Part of a small language model's weights.
Size: 12 layers, 8 heads of 64, MLP 2048 tanh GELU, 43.2M parameters.
Architecture: LayerNorm before each block, learned positions, biases.
Training: a variant of Muon for these matrices, 833M tokens.
MLP neurons of a small language model. Each row is named by its layer, matrix (up: input weights; down: output weights) and neuron, and shows model dimensions 240-495. Each number is 128 + 24 x the weight over its row's rms, rounded and kept within 0 to 255. Numbers have three digits each.
Before each neuron's rows, "fires after" lists the tokens most often just before its 100 highest values on Wikipedia text that the model never trained on.

fires after: "\n", " |", " 6", " 12"
L9.up1092:133131172116090144096124131153177149150130128141152080162102151149108162163126131106123143116131125138114147135060129136108138109120093105114186101095143120069098131098136111151133141139117124152134114147124161102144115120127103184141105113161094115116138123130115114113115124154137115109124168152105113126101126131165098155109135134136148132121141124133164161140136079138152095162126130149114123090124101121135104174095126162120142108106104148164113121120130108126191096096140127154114134086172128121112135086071154151128116154118108116110124119092114139128153147140113152175131139149140126143119153094109165122129115127139137118123139135180170145127089162119153096092158114147153076137138092172088116111122128180109123139106147097131135152142155131127110114169109160
L9.down1092:140165097114151124152106108120152117088129098068151121146108110093109123081108091124121125107113131145112109128108121126138092141154116157101171138134125138090117160159111128161190073147170146170153158114131152128177106142122110174119128095139087136170094138129111122093150148130151102108125123120084126114130129162159112155119137121088074100167124126117148144121107170116139116122146109159112143139129114119128138132118135090127127145123093120132152083086137109121114117126126106163114165140102116122135180115126146115142107123117094146134145181132154170062170104105131141146142101139168104131168116116121092138150165152175105141161134168144174098126104125146145113135144128120116129142112130107091113102159159094074168172149158137115139142142137077117106122135122158

fires after: "\n", ";"
L3.up1936:113135173063109077108125119110139090110140115117156161131123124102102141141141162153099057154117104071152135163115159158112100126079158103118107129094115077149129133141129132107107115121135113116137150105103208134125105127122130113118129127159143135147107130126114140189131165140152060129151135154123108098170131136136144161151150134111146115103136099098109159123173125111143107131107178129189112139087115150143170100159110090121149107122154083143112134118080109133124120157146118111140141104140157139108127165126128131128146118138170107128144124135145142115153159142070101191141122122144160133131121120149124095161177109121129169112114119107128166156075136095112129091113137120115108154156162135126142126107134161148116137098137103116148139075111135154114121114116154
L3.down1936:127116146125106153121114124135146111113141123104142113125140143133153153107113081140114090119106137116128132116070091118132116099126168090170123090071151141120139077106128135067128114091101097146158144108106117104129123165147078114144144133136126147145140118130104168159127167145110139089151176129090157142161089163119160106169142121113145130151127092163109119068095117082159085107131149150112186174097163097131178103107155116145182139154094144119128177161139116102136117111110083117162159153177116158144121182142118148142120107149150185109144108157117164121100130168111101144125083152110115094122136135157142127140136110093108133163160130092116125120139086082154142099155112117117142153126146100132136172075106075136137123089165162116130104145132175115156129093148157

fires after: "\n", " 2000", "–201", " 2008"
L3.up98:081133108126099098080130139152147113146170074149113140214085107123145113159126131165149087157156117090105117145161127101120128086102131126102149127135131129135180127143146133112134134096171137153128159176071155125128136095142122104059119118101107144045138151130156129088128150130131150112149101147124132102128091071080139114128137137164086129117126118147102124125137124117126118145100101121173160112115123109099109111136123089152141165137099145137146092154136096141126159174080098145074124118098134124125150143124118094190112137074133065099131116119095156119137096130146069135123115092110156126115113116144111137149170164137119081155143144147099164118126134115071125146086139138114129145103156103136121124123140121145099150130103162129147109119092134125168119116162117
L3.down98:097152090114132130125118148093144145141175143117098140113109116081127109102135111140134100114135098149092089150152149124156145136137089145087159157133159126136153094151093123161141145140139132130116138124129148093124076132109118126118149183108132112116084121140125115146087163067150131113166121117101136135091080146079122152139112148132119110140151089090131135074142117193150152108073106153166134092079130089123111089136099123110161132153100109112106128170106149142147198075068141165142106106096162125131156111130120111171145136124166140129116130116095145141162085119128139131139117099128138077076123108107121120094134133161149114098096100125167130126094170149115108136145137114088111105140162143144113164130138149158111117134119140116173138160147127117124119152171163

fires after: " |", " ", " 0", " 9", " 8"
L3.up508:152101101087119110114127146150123114167118136128163157146142129150157127149107129104113137166132134120120161143143113123140151128128155148154143124149145098106117138129146127129122110107101163165121150130106136131123128123142095092152157117129129145115131125125170136156142152139157136163076111153144124119094107162169073105091142106146147145154125113131121161103110140078089156146138138085096098176143142104093104142154089147139147099116137096143111178158135099107116100158149120142139127114167093087166092100079117147102149121084107131147067133117091121132159087106149171138117123126085128113207129126158097159103131156143140145144070125136121145096143087081147128174115097130111098146136109107113170123190142128169157090150105140121060122065130143123145153157138164
L3.down508:156111105111143116108162135144125147157113139119119147125138121179122117185066116114137131138110147131114129132153112112143118120114135097099168164090106144145092152146107176129109122129144132134139172079109178129103127122142103115101166123114120107117088125135102173063134160157090144092155138127140156145102132150179100106147155186095173139118143115098137137110144139146131121103115100122113129122113115126093113120129090106098125128120151123085127161142124116099141096102171162111108116124143103113151144102094092152133138127148147131129143106075115112139136111137124130129111134169106160092129110123130129080131133103112127115116108138130185128139120147099160159162106143155137139090165112146113123094150147119132129111097142158144116147117130118138186156120129098

fires after: " |", "\n", " Language:"
L3.up293:129104094201133106122177161156099136122110107086121045103139132120136164137111105156151121126119173136119128088122101120150135099108146141155108144122130149156148098162128128114143164113089159098091130126109092138155138090162125081113146119104114113157164143151167107123127075144108163119189146142126085125152096124093147122117101125145137135141117119127132164099128108157139140107123085151139117084128160138160115125145138133114120159149130120136181131140134136146109153156117129100105119114135127149127148155130107099179103117120136119100153150126135139147101168158097125155122131093135158130159151121100131104112127131111146166114115097133141126072144164139136143141118139139101122086127139106208143139155142126150137146130160098132123180146153152147123133130109117
L3.down293:144133127159116143108132121158149110178105132094095102123133101145148135139121128153114130167102122122112096121119129160162122127118134137136122133181116128154116128169096137109151112114120132109110134110141145091111109117124104127157111115125131110144145094139153123168091139115113192119106160132094111112165134131144131123082112144137124161127118114103116130120149119114113148124118140118141162133106134154119144107139117154124100076175109156135159113099171133144109163138081125111139108169085150128094151132111094153148130128122120170103126134136148134135119085139108123145140125182176144086176108121140131157138090117106136089039097144073108141108109119076127121074152126146076157100123126097152082095099152125100117137113114132169128125183196171163131118143154095

fires after: "\n", " |", "===", " named"
L3.up985:138101128137098093128160138120113125080094079096135153155154187134138128148072107117130149143092139153112107131123115156139078142177104094145112131127133160116144128152143140100125132128179112117148141135112142150100118133114130119108133104105120158129110122122153126119110073149119145127116159142122098092152105147133134120135148151157124113137113096115120062137122133174146126128118170115113112096126103089138132094140126124167115138135188123174116142151106181115119111137137145137124164106141170109118131168126142117102127123111131131195123139131158151134165125090121139115157135130121193187101117144165098111175106138120132132154114142144126098135078140151071137143083172108162105115145125112087127151168100102134090114175131129123080137099151102133128143139104104
L3.down985:126152134120081114118103138110122176151160129086132120124142096098123152106105138165138156106143101089136109125105104115111118130093105146120125099137122113118116150162111113107141109133102126123125132088148126149147161155166108137108102120111135093147099081188130134132120147125140126155125099154145126128090142103086099119120152142152042150147133119118103120160132077112102148142118159110095112135082165123118130122186163122113117097114170150131118153155129134122131128056128132133139118151118112094106101172132098158170126144108109183112102132134171130144115113159131115141144100128085105122124088175135098147160114112123094128143121163112135161147120131131121093130122117123122118106133151116118114189163123138122146135198124145157099120135145120093134158167117187

fires after: "\n", "-", " Release", " No.", " Title"
L3.up321:106150100137137135106159147138132065127120066111146101137121136135117144152132160118110163160163158108145117132111113132125128107133151157134139085133151203094177154156127105145150172138125135157152114105127161145081151111112125110138122105095127102160139116119113148126122121122146149153148150127115131120114126115144125102144076143115132126129134108133127144154109115177108148123109134134149081200113160161166134114083123114121119120131122134142124141114129123135128159141155150139135119102163148090120118118136151088135119123113116085145067156074149156087116152133131129162130130080134135157148114068117109156095138157104122124129129170121085176122131194096135129136123125150120104143123139097145120105131136103110131139182112131220092138100130128163105118100141143
L3.down321:174096114146127134109153156170139114136100162148149149129133134134132135105189121142100101086176148083129126131101152143090093119136086100166145128109119187097103101147100152119121100149107126122087126122118133120152165156122147111146107071097136132105162120099159168084160152087138167135114118148114125122153152150133141152150108119145128120186142148134136144135141101118089113116129134120139114085141087143122137153133153152120140138161122111119130106110114136114131148123091102131088111117135160113152180116140132129130161120108129133160121141104131139098129165105155144131076135159135126159104099114118157098156129154139104125100139143126107114120148118161104143121076123131131141119112128180125120132185136140111130123143161144183109148150161101142157160121109156

fires after: " 0", " 1", " 4", " 6", " 12", " |"
L9.up1067:127168138092106114071129130126087135134095123134125104112110098134128146126118058145155124135140116158189127141122133179119166150137096125166128107133118151131080142097127132137154129106129150154105150078138116103137142131118173117150119116162141131125094152149130168086144119136129125109132077149131141127139125129096083170128133121173090095141105106145161143121152096138120100202139103083089153109127131125129115124120134127122117116149146106143135146136124106125114122145102090145149080078151154089105148139087058103088103168146148122119122139139132124099113073118124171144141135146160141138181122100143092097142132126136151128102106169199156130149113129131133152099170142131085112115113124114112097081118148174128157125146103113179105113114109120144160148144108153
L9.down1067:142166114119116125108110138185112116120109121142143162094116115134120134122096104130105146115108141148190135152161106096120102130148101127149117132133110135143171117162140190143112146077152139130143114114118142148095089117114167110165098114175108145097084136138146123086119104134081110186100130126167126155118115105085131159112126138136132110092145116142138145117146139171114107139123139106131125150159111134175182106137112158143135115122109106127118141153120117144077121099125160103125139136119155143115128107103078119134122134154160115129142153168165166127100183070141177115121156125106173120156118102132125137198152150127121128173117117128124136091167157152097157127130136133130127134145144118141103131098147121092103118126107121162115120163108135128147133104086179

fires after: " |", " (", " 12", " W", "/"
L9.up1167:105100119126119131100141129125165185092092159140103104139129160155136100161157074162129153118140141139156163099110135144109136114146135149127138120136130149096148094144164132123107145133097171159154147114155149133179105111088134134141131118102133153110153108155144153132088138153171116152137129146113140150086136116111117125139117121145139035138096146151146120114136138128093132116112100145137152113113102166122146165144128150126137147098122194127119111094124148128129139097118157129097103147154133133128172152078106153173105161130125115167123126146150146141080084155115096150130115114150104160105190132109143117113166065111142112133142147115135149165098094076149123089120123129109127136110087105134125128134109149127177147107162110136138129154111117112117129124109149
L9.down1167:147137158100126150182163124136111133077118120117120128165113130111136116116157158159098129139133134198128139108095150122136109128165130109132119157178115103121145153132125138168172085131105132140143106135088124129123115102112075124159077131105093172116151120192102102163121117124193106163110091123135127124109148107121140126142124143134140131119130163113122148104087116105142095116145126138127155110117140179131152119103146171113140112151119156144116083128120156156119108113096153111106150127134139132091115125118157109103098131122146118124153167143144110097135148153171145143139103135130155145156123129121124142146132133101192126167138171097143140089178137134125130122079127167083111147139129100092160148139096115107118153128095138196142170121123111127139084093119187

fires after: " |", "\n", " %", " ±%"
L3.up547:154131096168106102120131146120095153155152068134175148127117154130168125119115143142130131129167084142099129118119140138153162108118122118117147162131154138134098098103155146116102123118108142093159111116131135146120164162154133127133125127091140121115144164165140106125128097120135131121145131114125099153144134072135122168113106156120110093118134137113119118144139176121120094137134102090108143081173132129141150126148068136147145129103138118137138091162077117120113147180136159107161142125120173157111142163136166113114166117118119105099151170133141107131109147158129109141111094122147154132182137129149173113088184120115103087153152113108124107126143176136091119136094147118145089139081141123099146123148129066124103131136093131184132157139106118125113176101119137
L3.down547:142146123133100184132128166153139125155151104148124152077176113123184131122115114136115105147152138139137100162125142114137158096133141137131107119178143093157139123131148123181142110110152162083106100140138128130118152073140128139143130106140139135142152119087120115145159150087144121119098108087111072134132176120167121132123095137146091128126114125147140103139130126133088096085140147114132181094104133150118192125107124101150143108106123164163091084102123130176115114129104095150117128092108140133115121139151118164125146172116105110116127122114126114176164180113101159073194114134107133135120123152143131159156109154102112140110124133114137118171110139161157131079085158188156131169153131140112178142134156138126148110111139159124136149087128072117172154160152095

fires after: "\n", ";"
L3.up259:120135129086134121158121139155188111107107096118128148093141143146105126188134153125099146135139136104110108166142106136120118107093140136124132110085088109155190096160093141121120135131107079143120179134144210145123168132112107187105136138116161118138122107083141132161135119145114103104120121103135136111143145129121125146145149123126123132118152173145118128146163107106099135153132122139133133138101122146148128147139140104142152136108127133129134120116137118114123178139138092129136174112115156133164146142167123122123133124138112053131096101138122144103129142107124124134100110101122142118097146109159091146139154125110136135117172100117101107150122117126085111121113104157120117152070123124157111168134145110130126144156093144119149097129124122174134161106103122
L3.down259:138138109146129118128098104140131128120118089157153109142149136149096094155117152127130127118077161125119153095110107117131141115116096122126146127101117153114144084156096157157133140114113151126100136142134166135145168131142109139127167126124133099144147169164143109096098131135129117120121122108165151154163089124132129130149155104120138157117115155159108145167146152095152146133123144116127100110131101093163141151133114103102102169118132122144100131147124148088130141131144090100167116118152118071146165140107101079127130148160132103098110143133137148179134108148141166106021144101140134139102136087137088087096099108105073130199144102120096131141150097123093109165141138191060125121113137101169130115113129136093155103188085099157120122131133142165117108095101100

fires after: "\n", " |"
L9.up1680:143101125157140140201117134124129128134156132140106112134126125150151086139144118125101145113163135136118102120145130119120136143156119153127139142141105128142137111107114128112124121105121148082149132102141134132125171123135140109041140118123085099097113123130116122134165085112118152118132111149114105152123142129109139162131110119154129110133135163132140084120156141131129138134157120090130127099172193141098141124133133122174144130147123097132091149166200122156129132160128144119109086116087131139155093121135152192113137138151163123133162130139131135120127108128121098096144091111129134119125134118145129141123125129143144147139123186128162161104135123134119163139072090123123141180074148171150108115111126106120129103116122092200100108116118129138166120080150137
L9.down1680:140109129095103126143111131135140147097102131148120146159138114128101157150132093093084136111114142115137121141104115101121169132116111123176149144091089116063117121082130067138154113125124145110123136139157127133154161115116159142131095093140086126135117151140114129123176184144098161137089197140152146142102097121103103116132126162119085152113154155116166113160157101095134119156082121162117151126104127158129163158125128128081122129098169124114137135090113099099073146136127153118152112143125127139130095145141057125124109094110121099092104146107128086146164145050118145128170134125131107088146108086090125149086072159136073133138159118089143131123157167110177149127147102114174117142142114143157151113120103138131105095085132146130095180117118155116131116105130142